Part of a small language model's weights.
Architecture: RMSNorm before each block, capped logits.
Training: a variant of Adam for these matrices, 3299 steps.
MLP neurons of a small language model. Each row is named by its layer, matrix (gate and up: input weights; down: output weights) and neuron, and shows model dimensions 96-223. Each number is 50 + 12 x the weight over its row's rms, rounded and kept within 0 to 99. A neuron's up and down rows have the sign that makes its largest values positive.
Before each neuron's rows, "raises" lists the tokens whose logits its output raises most directly, leaving later layers aside.

raises: "ome", "et", "pot", "ep", "ive"
L10.gate446:39 63 62 43 35 72 38 41 36 30 25 41 58 38 61 69 67 51 36 55 46 44 58 27 28 83 44 60 44 38 46 42 45 72 46 46 71 40 33 39 70 63 34 57 74 57 38 63 19 50 42 60 55 55 44 76 39 66 60 31 50 67 26 66 64 45 54 47 57 70 49 29 40 57 37 54 58 37 61 44 56 55 56 53 63 35 47 63 53 35 41 43 61 62 54 49 48 57 43 40 30 79 43 48 56 28 52 39 54 35 46 54 44 56 36 44 54 64 50 62 56 62 49 41 44 37 72 44
L10.up446:44 32 64 55 55 50 55 45 47 40 69 48 36 33 40 40 68 28 24 37 57 65 51 49 32 53 35 57 42 51 67 47 39 28 26 49 55 44 53 63 46 45 41 37 75 43 37 66 57 58 27 38 62 61 61 62 57 44 37 33 36 51 65 50 55 40 38 44 68 59 57 41 57 50 26 28 51 58 58 72 42 47 34 55 74 44 62 44 60 34 46 52 56 50 57 50 51 64 49 44 48 41 47 57 46 73 62 45 33 48 28 52 66 44 59 39 79 59 23 36 37 48 47 40 42 34 52 67
L10.down446:35 51 52 46 54 59 45 40 42 54 28 53 57 55 45 73 31 37 50 46 59 50 53 60 51 56 48 51 41 51 50 43 57 44 45 56 61 57 47 51 41 50 51 31 60 41 50 52 58 63 62 50 54 52 53 76 61 61 46 53 48 43 51 55 41 49 51 52 42 52 57 55 60 58 43 41 70 40 79 67 50 34 76 41 38 50 52 41 31 45 38 58 54 63 53 52 30 39 33 29 58 56 55 80 67 54 72 56 49 40 50 60 39 43 34 42 55 58 41 38 65 50 36 48 50 54 74 42

raises: "or", "ors", "la", "ore", "ag"
L13.gate805:67 49 79 48 55 55 59 42 53 63 36 39 51 29 41 48 52 39 27 70 50 49 52 74 50 75 63 43 65 39 37 66 46 50 43 38 54 31 67 40 52 39 31 20 45 40 74 78 63 43 54 36 54 49 33 50 57 59 47 62 47 52 49 36 70 38 34 41 48 52 61 42 31 46 34 52 55 40 41 48 47 63 43 74 47 43 58 63 38 37 50 63 52 57 38 49 58 75 69 54 55 45 57 47 49 42 66 28 61 66 53 39 58 54 59 48 54 37 58 64 70 61 44 46 71 44 57 50
L13.up805:56 54 62 23 67 50 52 25 46 66 41 31 40 54 39 47 78 40 26 36 59 52 25 55 72 47 49 52 43 53 86 53 62 51 34 70 63 47 49 59 55 37 34 16 47 50 64 39 51 61 60 51 32 37 35 44 42 59 57 37 45 50 28 36 57 28 36 64 65 48 45 37 50 42 51 63 77 51 46 18 59 45 56 59 69 19 53 37 40 65 44 66 62 40 40 41 35 45 51 46 41 57 52 54 48 61 62 47 51 48 61 53 72 44 56 54 37 60 52 47 56 34 60 59 51 36 45 51
L13.down805:59 59 59 58 39 61 65 56 40 24 26 55 52 44 58 66 33 34 57 46 44 48 61 26 38 37 69 49 41 31 58 34 38 58 51 49 56 81 24 46 56 68 58 59 43 65 46 50 53 33 22 53 36 54 70 59 21 45 49 52 35 46 54 51 53 53 42 47 38 42 36 62 43 45 28 45 52 70 43 45 32 51 48 51 36 33 44 56 42 49 56 35 48 35 61 60 46 30 63 39 55 34 33 23 32 49 27 44 42 39 49 58 56 62 53 38 50 59 49 54 27 74 65 50 37 31 43 62

raises: "ett", "les", "s", "ette", "-"
L10.gate232:42 48 49 28 39 53 51 51 65 37 57 31 56 37 57 49 26 32 32 50 43 48 46 59 42 58 49 37 60 51 49 65 58 49 41 45 33 45 37 53 58 46 49 44 66 70 38 42 75 51 52 70 63 39 59 46 53 42 58 62 51 54 67 46 53 43 64 47 54 53 40 78 28 45 45 64 54 42 49 64 47 43 62 56 40 53 56 54 37 44 63 60 41 45 42 50 33 55 39 60 42 48 71 67 43 55 43 50 53 46 54 36 37 45 60 43 40 56 44 32 61 57 45 62 61 65 60 48
L10.up232:46 64 55 55 43 53 62 30 50 27 69 32 63 43 41 54 38 50 45 38 46 80 50 54 61 36 23 35 48 55 61 53 60 60 62 62 44 30 60 63 46 28 53 31 40 43 44 38 62 57 47 79 42 33 57 57 59 38 33 42 60 57 68 67 37 44 53 66 63 57 43 69 44 56 49 52 28 41 38 51 48 65 57 76 33 53 70 45 37 52 72 65 39 48 56 51 39 47 66 55 42 67 63 50 37 50 52 46 59 43 50 49 53 50 60 40 33 52 38 67 36 54 27 41 34 82 43 48
L10.down232:46 42 41 59 41 48 42 48 57 31 54 65 35 43 53 63 30 46 58 62 66 76 32 30 55 66 54 39 59 45 50 52 53 34 63 55 37 50 66 80 38 54 47 54 32 41 26 37 41 41 66 52 33 61 63 44 59 59 31 44 22 64 72 57 47 59 42 39 49 64 55 50 69 48 62 38 54 41 55 33 43 51 39 47 57 65 35 52 50 53 45 45 61 57 62 43 60 28 53 56 74 50 71 20 46 40 51 75 43 57 49 41 32 40 51 47 54 54 54 55 50 68 57 42 39 50 53 61

raises: "ka", "ve", "ta", "tur", "mar"
L12.gate401:43 76 48 44 44 53 36 62 53 42 57 53 61 45 63 61 40 62 26 75 53 70 47 33 59 42 60 35 43 48 55 39 25 60 44 29 56 33 33 53 55 66 62 49 33 55 48 66 58 42 50 56 82 63 70 55 64 37 55 53 51 47 45 39 47 57 40 37 52 77 47 73 40 63 52 35 42 49 45 42 52 60 59 63 67 41 36 37 56 31 45 57 37 94 56 71 65 40 38 49 33 61 46 62 49 26 34 39 57 54 58 48 62 39 47 76 62 69 58 51 52 65 51 45 70 71 66 54
L12.up401:60 45 52 39 61 48 38 63 49 26 32 36 63 53 75 52 62 53 41 79 42 57 62 61 57 64 44 61 19 70 62 47 56 62 43 17 41 22 25 55 54 52 43 39 37 59 39 63 42 29 63 66 71 27 67 44 67 56 44 65 62 51 51 43 36 72 43 51 63 66 47 63 39 44 48 29 53 62 55 56 79 84 56 65 65 43 48 63 57 32 50 60 35 82 54 57 46 32 50 43 40 33 37 67 55 45 31 41 47 44 43 39 57 64 48 60 60 52 44 53 35 56 60 38 53 49 61 56
L12.down401:35 46 52 72 57 40 46 41 39 30 34 52 67 42 58 65 71 46 72 50 44 64 53 71 40 23 32 62 42 55 68 46 61 69 63 29 55 64 41 50 46 54 45 36 41 64 53 42 53 44 43 54 52 39 44 64 54 46 43 47 38 37 43 65 44 54 59 49 57 57 27 79 42 47 39 68 40 48 57 69 94 61 48 56 38 42 59 28 61 36 60 48 52 41 61 35 50 51 61 37 42 59 62 60 48 32 62 54 50 45 25 59 54 54 37 59 62 29 42 37 68 50 67 24 58 63 62 69

raises: "ating", "ous", "ated", " with", "we"
L8.gate1011:43 34 33 62 46 43 54 49 21 43 59 61 58 42 55 44 40 53 29 36 49 57 47 49 31 56 35 64 59 37 34 49 40 58 47 54 59 53 45 50 58 60 61 34 48 50 55 34 31 34 50 31 50 48 38 59 42 67 38 54 36 28 35 55 45 56 43 13 54 40 44 66 54 57 46 47 58 21 63 42 66 62 52 62 61 69 43 43 52 57 64 64 69 40 55 28 51 49 47 69 62 64 63 46 41 51 58 50 48 49 55 44 49 29 25 41 39 69 45 64 34 47 39 44 41 61 50 60
L8.up1011:38 49 63 47 38 67 40 64 32 51 54 56 37 51 51 48 59 45 45 62 76 30 40 51 36 44 35 66 39 58 63 48 44 50 47 44 50 40 54 44 54 53 45 55 58 32 44 45 19 52 49 42 80 47 56 56 70 42 67 37 37 36 64 47 49 47 59 47 51 59 29 67 50 30 54 42 53 44 45 54 39 45 43 37 52 56 30 57 43 42 49 44 58 33 34 56 55 59 55 41 38 33 47 49 47 48 56 61 45 33 51 41 58 57 25 71 22 42 43 39 44 56 58 70 40 38 52 47
L8.down1011:53 49 33 63 59 44 35 48 56 53 61 41 53 63 37 42 47 25 53 57 59 67 58 53 41 60 54 44 49 60 41 54 49 43 42 55 72 41 31 42 34 56 54 44 39 50 34 68 57 47 41 38 41 58 42 35 48 85 44 31 41 63 52 52 53 49 59 47 66 46 42 60 32 42 57 66 65 55 83 54 48 65 56 58 25 48 44 55 39 51 58 55 46 55 56 34 33 33 45 40 42 51 50 60 55 50 43 63 57 62 27 53 59 47 20 62 35 60 30 32 49 46 31 51 51 58 66 55

raises: " ", ",", " of", " (", " ex"
L2.gate336:53 40 46 63 65 35 50 28 69 61 43 45 35 56 37 59 64 56 34 41 50 64 63 63 53 63 52 47 40 68 47 41 60 46 48 39 17 36 21 54 66 36 48 72 49 61 34 31 49 63 59 49 30 41 57 60 56 72 51 47 36 41 64 46 46 53 64 32 50 30 50 28 55 72 53 56 54 62 51 69 61 42 58 42 35 30 47 61 43 48 28 37 42 55 29 29 50 52 52 53 64 65 38 45 54 56 50 60 20 61 63 41 63 63 32 36 58 50 59 29 41 36 60 53 68 46 59 37
L2.up336:35 50 63 52 50 39 68 38 62 71 57 42 57 49 53 60 53 48 44 43 37 53 77 62 56 56 52 62 52 87 40 46 71 44 44 73 32 38 35 45 59 49 51 63 44 40 21 40 67 61 39 44 42 44 55 70 46 58 59 72 52 50 59 45 44 84 60 41 67 47 57 41 42 54 61 44 71 40 43 49 49 46 63 55 34 48 36 47 66 46 40 45 38 39 37 48 57 40 36 46 55 65 37 50 42 53 48 56 40 35 47 54 51 74 67 50 54 52 56 42 49 52 47 45 49 39 74 45
L2.down336:40 48 52 59 57 45 47 44 30 48 58 54 37 60 73 51 39 55 40 56 46 76 41 70 56 49 67 42 48 44 50 55 52 64 29 42 61 40 30 52 50 42 50 70 52 67 50 66 37 48 58 62 48 55 48 62 63 83 65 44 40 52 55 54 59 26 39 50 52 46 45 62 82 72 70 50 40 37 65 52 46 56 46 58 38 45 63 55 62 59 61 48 41 53 39 55 53 46 45 45 64 28 54 39 41 43 49 68 40 51 58 30 72 45 18 54 23 46 56 56 33 20 71 42 54 37 49 59

raises: "un", "ile", "ire", "ute", "uni"
L10.gate478:42 45 48 46 54 53 57 67 43 37 43 50 59 43 55 63 22 41 49 26 39 33 43 62 41 48 45 40 48 60 29 53 35 53 27 40 52 61 56 53 51 67 47 59 41 73 59 59 50 43 47 57 35 37 66 76 60 54 55 35 67 46 42 49 51 60 82 45 48 50 44 58 27 55 41 38 45 62 57 56 70 54 44 56 60 41 61 30 13 47 36 41 53 75 56 49 57 37 45 49 55 55 57 40 52 56 59 58 41 79 51 54 40 33 64 38 52 48 42 36 46 45 49 73 78 54 68 51
L10.up478:50 58 55 42 48 52 44 45 77 55 43 47 70 49 47 75 50 45 57 63 20 58 51 61 58 23 52 53 51 61 42 43 29 52 67 37 36 39 56 61 64 59 32 56 55 40 52 45 37 26 34 66 38 46 38 64 60 46 61 58 50 37 49 40 41 64 59 32 45 34 38 57 57 50 41 45 69 52 67 44 43 61 54 38 71 46 52 45 58 22 57 47 73 46 49 32 49 53 63 31 32 46 45 42 64 55 60 18 46 60 38 49 60 37 52 55 60 35 07 47 51 54 45 41 43 60 34 54
L10.down478:55 62 61 42 31 54 49 27 68 65 29 69 46 65 57 58 43 38 53 57 55 45 27 54 34 72 59 37 69 54 21 58 40 44 42 47 56 42 55 61 52 33 65 46 49 55 43 53 55 35 62 52 53 58 29 43 45 40 40 42 39 68 51 43 56 43 48 61 41 53 57 53 63 57 82 66 60 42 47 61 38 29 52 39 72 36 38 38 46 37 74 77 38 51 58 39 46 44 49 51 44 33 46 34 55 30 45 49 38 57 41 46 60 38 54 53 36 46 32 49 57 37 45 59 54 68 53 40

raises: "ook", "ü", "ine", "ull", "win"
L12.gate145:63 56 61 45 40 52 54 57 26 54 49 47 42 33 67 44 42 54 56 47 47 41 51 56 60 81 70 47 43 54 45 36 62 72 58 31 51 71 35 46 74 24 46 57 57 47 39 48 40 31 57 53 52 53 55 55 84 59 45 30 60 51 56 55 45 67 32 51 58 59 66 44 51 37 69 60 39 73 43 51 43 71 53 60 67 56 30 45 44 57 47 66 63 67 33 25 58 55 51 53 64 51 52 57 56 70 60 50 43 42 26 46 47 65 43 38 42 48 53 53 59 78 70 40 56 32 77 49
L12.up145:56 52 72 38 57 44 57 52 42 38 49 47 70 28 75 45 64 41 58 45 39 39 43 49 57 27 67 48 54 44 31 53 43 23 52 43 32 67 42 44 70 46 59 39 65 72 53 45 54 39 48 69 61 40 72 44 53 40 62 64 48 50 47 67 38 43 56 50 60 54 48 50 34 44 38 56 29 61 71 50 32 51 59 46 45 49 54 40 22 52 33 52 73 42 32 60 51 39 48 49 36 47 60 27 43 56 48 68 49 54 36 44 29 51 62 39 29 47 51 33 61 64 50 49 52 34 46 44
L12.down145:49 74 53 55 58 52 26 52 36 50 47 47 50 43 68 38 49 37 52 55 50 39 59 65 51 54 39 49 36 56 48 34 60 58 40 49 47 38 39 44 67 58 55 70 52 56 49 64 46 57 41 51 50 59 65 58 33 71 29 44 46 56 73 38 33 25 62 51 53 51 48 63 46 43 53 50 62 43 45 53 37 46 55 42 42 56 45 34 48 51 55 54 52 74 64 61 41 42 52 48 59 61 41 66 51 36 49 38 68 53 42 47 54 31 36 50 58 61 31 25 60 55 41 50 44 59 56 62

raises: "an", "and", "ook", "ant", "he"
L9.gate663:37 52 44 39 43 45 59 46 55 54 57 60 44 18 44 47 31 62 51 53 67 43 57 59 26 63 42 49 59 51 27 53 45 47 37 75 60 55 42 69 58 40 49 40 56 34 75 52 41 32 59 35 38 51 43 59 58 73 66 84 66 62 48 69 49 64 67 48 55 44 48 73 60 41 57 58 42 54 60 59 48 72 50 64 47 30 38 57 61 52 65 53 70 66 62 48 55 62 54 39 41 47 48 39 44 51 43 44 38 54 69 50 53 63 51 76 45 45 64 48 40 54 48 57 52 59 49 78
L9.up663:43 50 42 38 47 64 63 38 28 40 35 53 36 39 26 38 51 41 61 45 52 60 59 65 41 45 37 55 39 58 61 58 60 52 56 58 37 36 57 39 37 46 48 56 64 38 58 38 57 43 31 45 29 60 51 29 49 77 37 82 49 58 41 61 60 54 51 27 64 23 42 42 52 27 56 49 62 54 65 55 32 66 43 52 63 55 52 32 53 12 54 34 65 46 52 61 43 51 35 78 39 39 33 42 64 67 57 64 43 46 52 56 44 45 33 74 33 62 52 31 37 49 46 39 39 62 50 46
L9.down663:34 41 45 44 46 52 35 54 42 21 52 26 44 56 36 50 59 25 49 62 62 39 63 64 47 42 39 69 32 44 51 58 62 39 52 55 57 55 45 57 72 36 51 55 59 56 40 44 68 51 31 56 52 54 53 65 55 62 40 68 38 53 21 49 72 51 60 41 55 46 53 19 56 56 55 52 44 47 57 28 31 50 46 21 60 57 44 55 59 46 45 37 55 67 43 52 28 63 81 52 50 76 45 57 65 53 47 61 39 42 61 59 63 30 62 40 63 40 49 47 48 52 47 54 49 45 48 50

raises: "-", " ", " (", "A", " August"
L13.gate844:40 39 41 42 57 57 50 67 61 39 63 41 47 45 54 40 58 48 41 60 42 48 49 60 30 63 61 40 48 63 42 62 74 39 47 43 40 37 54 47 43 36 63 47 47 55 48 50 44 45 41 44 34 47 47 59 16 27 37 63 61 46 45 41 59 76 57 36 48 50 43 52 46 40 60 47 44 37 40 72 72 51 76 30 56 64 38 37 38 50 40 57 48 80 62 54 63 53 56 47 43 64 20 60 48 38 42 30 58 40 69 47 45 53 50 45 68 33 65 46 58 77 33 50 59 64 69 70
L13.up844:40 50 34 70 50 47 34 46 31 78 60 73 44 61 18 26 38 55 74 64 68 64 66 48 48 66 38 43 23 55 34 55 68 49 44 56 42 26 60 34 53 52 43 43 26 57 57 61 48 42 44 62 65 43 40 53 35 40 32 50 52 41 34 42 44 52 45 31 72 42 58 69 45 43 43 45 38 48 46 64 67 51 59 42 38 37 36 49 59 35 29 57 54 44 63 55 27 51 44 53 46 37 40 41 38 54 47 46 43 33 59 58 61 46 38 36 52 57 60 49 61 52 62 41 50 58 42 72
L13.down844:41 54 45 60 41 44 39 45 43 49 57 89 33 62 41 48 58 60 39 62 43 46 53 39 45 37 40 46 44 45 60 52 44 34 58 67 62 65 53 71 49 52 46 66 34 56 54 48 60 45 64 64 45 46 30 61 47 45 26 39 53 45 67 35 47 56 65 29 50 48 63 34 26 54 45 32 44 42 38 74 16 54 56 64 58 45 45 48 59 44 40 63 39 46 40 47 30 63 35 47 64 47 56 43 69 42 65 51 60 47 40 23 62 44 35 60 44 55 55 61 31 44 54 62 17 37 48 60

raises: "th", "one", "body", "ho", "day"
L12.gate288:48 46 39 44 43 53 43 60 52 56 57 54 62 50 59 70 32 36 44 66 59 61 57 40 31 57 65 40 50 44 51 56 49 46 36 43 51 33 23 35 50 44 55 61 74 42 54 47 41 45 60 45 66 65 40 50 51 39 56 45 73 62 69 28 51 51 75 62 46 46 39 42 48 44 48 55 38 47 51 46 72 58 40 50 52 42 50 38 36 63 48 46 62 65 44 73 73 30 28 61 50 54 53 38 48 49 45 48 73 55 42 32 51 46 38 63 41 53 69 71 85 79 47 69 50 43 73 43
L12.up288:63 48 56 56 41 60 44 48 45 51 60 60 46 57 31 52 39 57 41 46 52 46 48 37 45 44 57 52 48 45 76 64 54 73 39 49 46 39 50 37 53 47 51 59 72 47 49 46 61 42 36 22 37 52 53 59 44 45 51 42 58 42 51 41 60 40 29 39 40 33 52 49 51 57 47 54 54 67 53 28 47 38 35 17 62 46 51 38 53 66 47 47 62 55 40 42 43 49 46 39 39 48 51 35 65 41 51 52 53 66 37 37 62 44 42 50 42 47 53 79 51 44 50 36 39 54 72 61
L12.down288:72 63 40 73 38 46 39 45 54 63 50 46 61 61 28 70 34 39 32 65 54 42 61 46 74 31 59 42 56 29 52 54 60 60 41 54 73 42 45 33 42 37 46 60 69 42 34 47 33 47 62 42 50 38 34 54 52 42 43 45 73 52 34 41 66 32 59 50 23 44 51 26 43 53 46 79 38 71 51 50 47 62 37 43 52 42 36 49 55 60 48 63 53 59 36 25 46 49 67 51 51 48 54 50 44 27 52 40 67 36 43 63 82 68 35 56 41 58 25 63 47 45 49 24 50 67 41 51

raises: ":", "ed", " and", " than", "|---|---|---|"
L13.gate889:23 40 35 30 58 36 49 52 39 54 50 36 57 53 52 33 64 54 35 37 47 49 47 47 57 54 46 54 64 52 36 45 48 47 54 54 44 71 68 48 58 46 55 41 41 50 28 43 56 68 43 60 26 65 73 61 47 47 77 64 43 63 57 36 57 50 38 35 51 69 70 42 28 51 51 56 47 64 40 45 44 61 47 53 70 70 29 61 14 42 43 30 49 65 65 53 54 38 49 59 34 72 78 41 63 41 53 60 43 50 70 55 70 50 39 37 46 45 41 58 53 72 30 44 38 59 59 53
L13.up889:46 47 35 36 61 40 45 45 46 30 64 54 49 73 73 53 63 33 71 44 36 66 36 64 19 70 68 50 40 53 28 54 39 43 39 53 54 60 37 33 57 37 68 64 40 56 39 34 68 52 43 51 43 52 68 47 51 39 61 61 65 65 58 46 59 48 32 54 35 77 45 52 44 61 62 40 40 56 51 48 47 54 58 34 68 51 20 62 23 34 38 22 44 70 50 57 62 45 46 70 52 71 46 53 52 70 58 50 44 61 67 24 60 77 49 51 40 48 59 29 42 63 42 52 44 53 54 45
L13.down889:50 72 65 32 73 59 29 55 67 41 48 35 55 47 37 36 64 46 52 69 56 48 47 48 42 70 53 72 39 58 42 49 48 55 51 51 26 52 56 49 39 48 75 63 64 58 44 60 59 57 58 66 42 60 41 65 55 31 55 66 53 70 49 51 46 27 42 35 56 56 57 46 44 51 50 53 56 57 38 38 64 44 46 61 58 46 45 45 56 61 40 31 49 59 67 44 45 63 46 64 46 52 51 41 38 47 29 66 51 62 60 51 67 47 61 50 39 50 37 52 31 37 47 46 23 59 55 61

raises: "der", "dy", "ise", "ding", "di"
L10.gate209:45 33 42 50 48 72 71 58 60 57 58 47 30 36 61 73 44 44 46 65 50 57 30 43 67 37 58 57 47 41 43 41 42 41 63 39 56 56 29 67 65 48 49 55 38 47 47 37 53 20 53 54 52 41 59 43 41 43 45 60 50 47 61 47 50 41 56 46 37 60 41 59 55 48 68 36 53 29 28 36 39 54 68 49 59 49 62 50 51 58 49 57 41 56 28 33 48 63 66 53 39 46 41 75 75 42 41 48 54 59 46 54 40 29 66 58 47 49 47 69 48 82 56 50 46 30 39 60
L10.up209:47 63 32 43 34 66 45 51 40 56 57 58 49 42 58 58 24 54 56 44 25 50 30 39 61 47 50 49 38 25 52 41 45 50 51 53 39 58 39 35 43 26 28 71 43 36 49 36 46 40 33 42 50 52 50 47 61 45 34 39 44 56 44 54 43 34 27 55 53 44 49 45 69 40 66 49 62 52 42 45 49 57 57 63 55 46 50 12 63 55 40 48 24 40 29 27 54 59 61 60 43 51 38 46 68 52 65 58 59 41 54 46 56 42 59 45 53 31 53 57 44 58 71 43 46 42 25 57
L10.down209:56 38 65 44 55 48 54 46 23 68 20 56 48 54 76 59 33 49 47 44 55 57 55 69 54 28 62 37 47 43 58 50 63 66 53 40 46 58 77 38 38 31 40 79 45 37 49 26 38 36 44 52 52 42 37 60 65 51 64 30 61 31 49 60 51 48 26 64 56 39 70 56 38 48 47 51 66 53 57 57 67 56 39 50 64 53 54 54 60 47 51 73 58 62 54 62 37 57 42 63 59 59 56 44 50 40 51 37 26 14 43 43 51 49 43 55 55 50 31 54 56 38 74 26 65 35 42 38

raises: " These", " They", " Some", " This", " It"
L11.gate414:55 63 42 44 58 59 44 41 59 65 40 64 43 48 57 35 59 40 44 22 50 67 39 44 45 66 76 56 64 55 38 54 42 49 49 62 34 33 51 60 40 56 28 51 64 39 43 27 46 39 60 51 68 58 59 41 58 52 50 53 51 37 42 28 31 60 54 51 47 42 36 45 57 52 51 43 46 43 38 43 32 46 53 50 61 48 72 36 37 36 47 51 47 69 48 61 53 38 53 62 26 43 17 59 49 48 42 36 35 40 37 49 36 52 46 62 49 57 53 59 41 75 51 54 57 47 49 34
L11.up414:53 48 52 43 53 26 33 56 48 50 64 57 39 41 47 63 52 39 38 60 55 48 52 21 41 62 45 49 54 51 65 35 39 23 45 40 45 49 49 59 56 51 37 57 53 26 27 43 46 51 54 23 60 73 53 41 46 37 55 58 77 65 60 50 37 53 62 63 46 44 36 44 61 41 43 56 41 40 74 44 34 49 28 59 51 61 62 62 65 49 44 50 43 57 50 50 54 40 40 48 72 53 34 57 39 23 52 63 45 62 66 49 47 40 34 69 35 50 41 60 39 56 58 60 37 48 56 43
L11.down414:38 66 58 39 40 36 55 62 52 57 58 53 72 57 49 49 57 45 49 58 56 42 43 57 38 56 40 62 50 57 39 42 39 53 70 37 45 54 38 31 55 21 58 58 65 38 64 64 49 56 60 58 51 60 63 55 43 76 61 55 44 54 48 63 50 54 69 53 47 45 32 58 38 49 51 51 59 48 52 45 55 39 45 38 37 44 54 58 35 47 29 50 53 47 42 54 47 55 43 35 59 62 55 46 54 52 67 49 38 65 63 47 59 51 34 27 50 37 59 82 51 55 49 56 42 52 59 68

raises: "na", "ni", "ne", "ny", "ique"
L12.gate869:33 43 49 42 50 56 53 45 30 49 51 50 69 43 52 47 35 50 45 31 35 44 35 44 40 54 40 38 49 75 50 61 35 51 69 47 40 35 69 43 66 69 39 61 35 56 50 59 52 63 43 52 54 44 51 59 69 63 57 58 36 39 56 61 45 44 67 28 79 51 35 67 46 52 42 61 48 79 54 59 61 59 71 49 25 69 61 73 43 44 50 58 45 31 55 44 75 75 50 59 46 34 57 70 72 61 54 53 55 66 59 25 45 47 47 51 46 32 29 57 49 48 40 52 48 79 51 48
L12.up869:53 72 49 16 35 39 61 47 39 42 64 60 38 26 43 51 37 54 50 46 41 47 34 46 31 58 66 39 46 48 53 52 59 55 57 43 57 54 70 38 54 49 37 67 56 53 25 61 35 58 60 40 43 23 38 49 55 73 62 45 56 31 48 39 46 50 65 41 50 40 62 57 44 30 50 57 50 61 62 46 41 63 72 55 55 65 61 43 51 46 30 63 57 31 61 72 59 80 57 42 63 40 47 51 66 58 61 45 55 55 50 50 32 37 47 53 43 41 48 73 33 47 60 63 56 32 60 61
L12.down869:39 48 43 21 43 62 42 49 56 45 65 52 32 36 52 57 59 55 32 51 39 49 57 25 33 65 69 39 58 46 58 35 56 41 30 66 56 43 43 45 41 58 59 55 56 46 40 52 43 73 59 41 48 35 39 31 52 52 56 54 43 39 65 22 46 44 79 58 43 23 59 41 50 34 51 22 70 46 52 26 63 49 43 55 41 48 67 13 38 51 46 47 26 55 69 58 58 44 41 65 45 65 45 54 47 26 51 46 39 21 34 60 55 43 41 38 52 36 34 58 56 64 52 41 62 36 48 74

raises: "ional", "tory", "yer", "erie", "erial"
L10.gate421:59 25 56 35 51 46 53 48 59 32 56 44 63 58 59 41 81 47 46 48 56 60 66 36 29 56 41 61 35 69 39 57 50 24 56 39 47 52 35 38 50 52 72 40 45 58 66 70 39 57 62 34 51 52 69 47 46 78 51 59 59 52 35 84 65 68 64 40 57 67 46 68 49 66 50 49 39 54 42 51 58 67 49 64 39 27 57 69 52 61 62 75 44 57 44 56 42 39 54 57 76 40 32 45 37 47 29 54 37 46 66 49 49 52 62 52 48 58 13 32 34 52 53 66 39 52 56 62
L10.up421:54 63 77 30 22 39 63 48 56 36 39 54 81 65 66 66 39 63 29 54 47 54 72 49 34 56 38 60 40 56 43 65 62 41 43 49 53 22 67 47 63 45 43 55 64 43 38 44 61 53 47 51 54 57 54 48 38 43 31 36 67 51 47 52 55 55 67 52 67 60 42 37 57 72 36 41 31 63 48 47 60 51 60 53 52 56 52 57 53 47 54 63 63 44 59 48 55 58 62 39 74 29 29 58 43 49 40 69 40 42 50 51 30 49 44 36 62 53 39 45 40 55 43 41 55 46 47 59
L10.down421:40 55 47 49 73 40 44 52 36 47 58 36 36 52 44 47 36 80 54 54 30 52 25 50 66 58 36 35 75 63 56 35 58 56 44 61 46 54 56 57 54 56 46 50 41 53 46 54 60 43 47 64 60 32 50 45 54 80 69 46 35 33 40 42 70 47 55 46 45 38 45 40 52 24 56 36 40 54 44 64 58 64 49 60 62 63 33 60 69 53 48 67 55 49 56 61 42 54 64 56 32 53 48 45 61 63 53 48 56 59 37 36 54 75 51 54 48 44 72 59 56 51 63 42 76 59 40 36

raises: "ness", "ridge", "ions", "IV", "line"
L8.gate813:32 41 44 51 59 55 60 37 29 30 57 50 53 58 63 50 41 42 46 37 42 58 62 42 43 48 47 44 42 47 50 50 62 38 67 47 48 68 45 40 53 46 64 50 55 52 36 65 50 45 45 51 38 72 55 36 58 31 42 42 33 53 54 67 55 69 77 33 43 51 45 43 52 63 59 43 30 27 39 62 33 44 63 58 59 57 55 57 30 42 57 55 66 36 57 41 59 67 67 49 41 56 41 48 62 48 61 60 46 41 66 57 49 62 54 75 60 28 42 40 50 65 58 50 59 66 53 73
L8.up813:46 39 43 32 68 51 39 45 50 65 42 43 25 47 63 47 35 40 48 55 39 39 52 39 71 60 44 47 42 38 44 23 48 40 48 45 48 44 40 62 50 34 56 55 48 46 25 49 58 58 63 39 61 49 38 71 56 47 55 65 47 64 42 46 35 53 48 16 45 55 42 48 49 71 53 30 63 35 57 77 43 31 39 45 37 72 79 58 35 62 47 27 66 19 51 51 60 51 39 45 44 56 30 79 62 37 76 58 37 49 56 45 45 33 59 62 53 52 40 39 46 43 60 42 75 62 56 63
L8.down813:37 53 78 55 48 52 49 42 31 50 70 55 53 54 66 46 46 54 33 52 33 64 37 49 55 56 47 56 50 65 46 70 65 63 45 45 80 46 79 42 42 47 57 60 76 43 52 44 65 38 54 37 50 48 53 59 62 57 32 55 44 44 61 61 58 51 39 50 56 36 37 42 50 52 61 41 55 58 59 40 11 51 65 55 41 53 32 66 52 42 60 47 47 71 54 40 46 29 55 54 35 50 42 26 36 28 43 54 51 37 67 59 54 57 65 18 60 44 46 57 35 47 56 39 67 40 36 64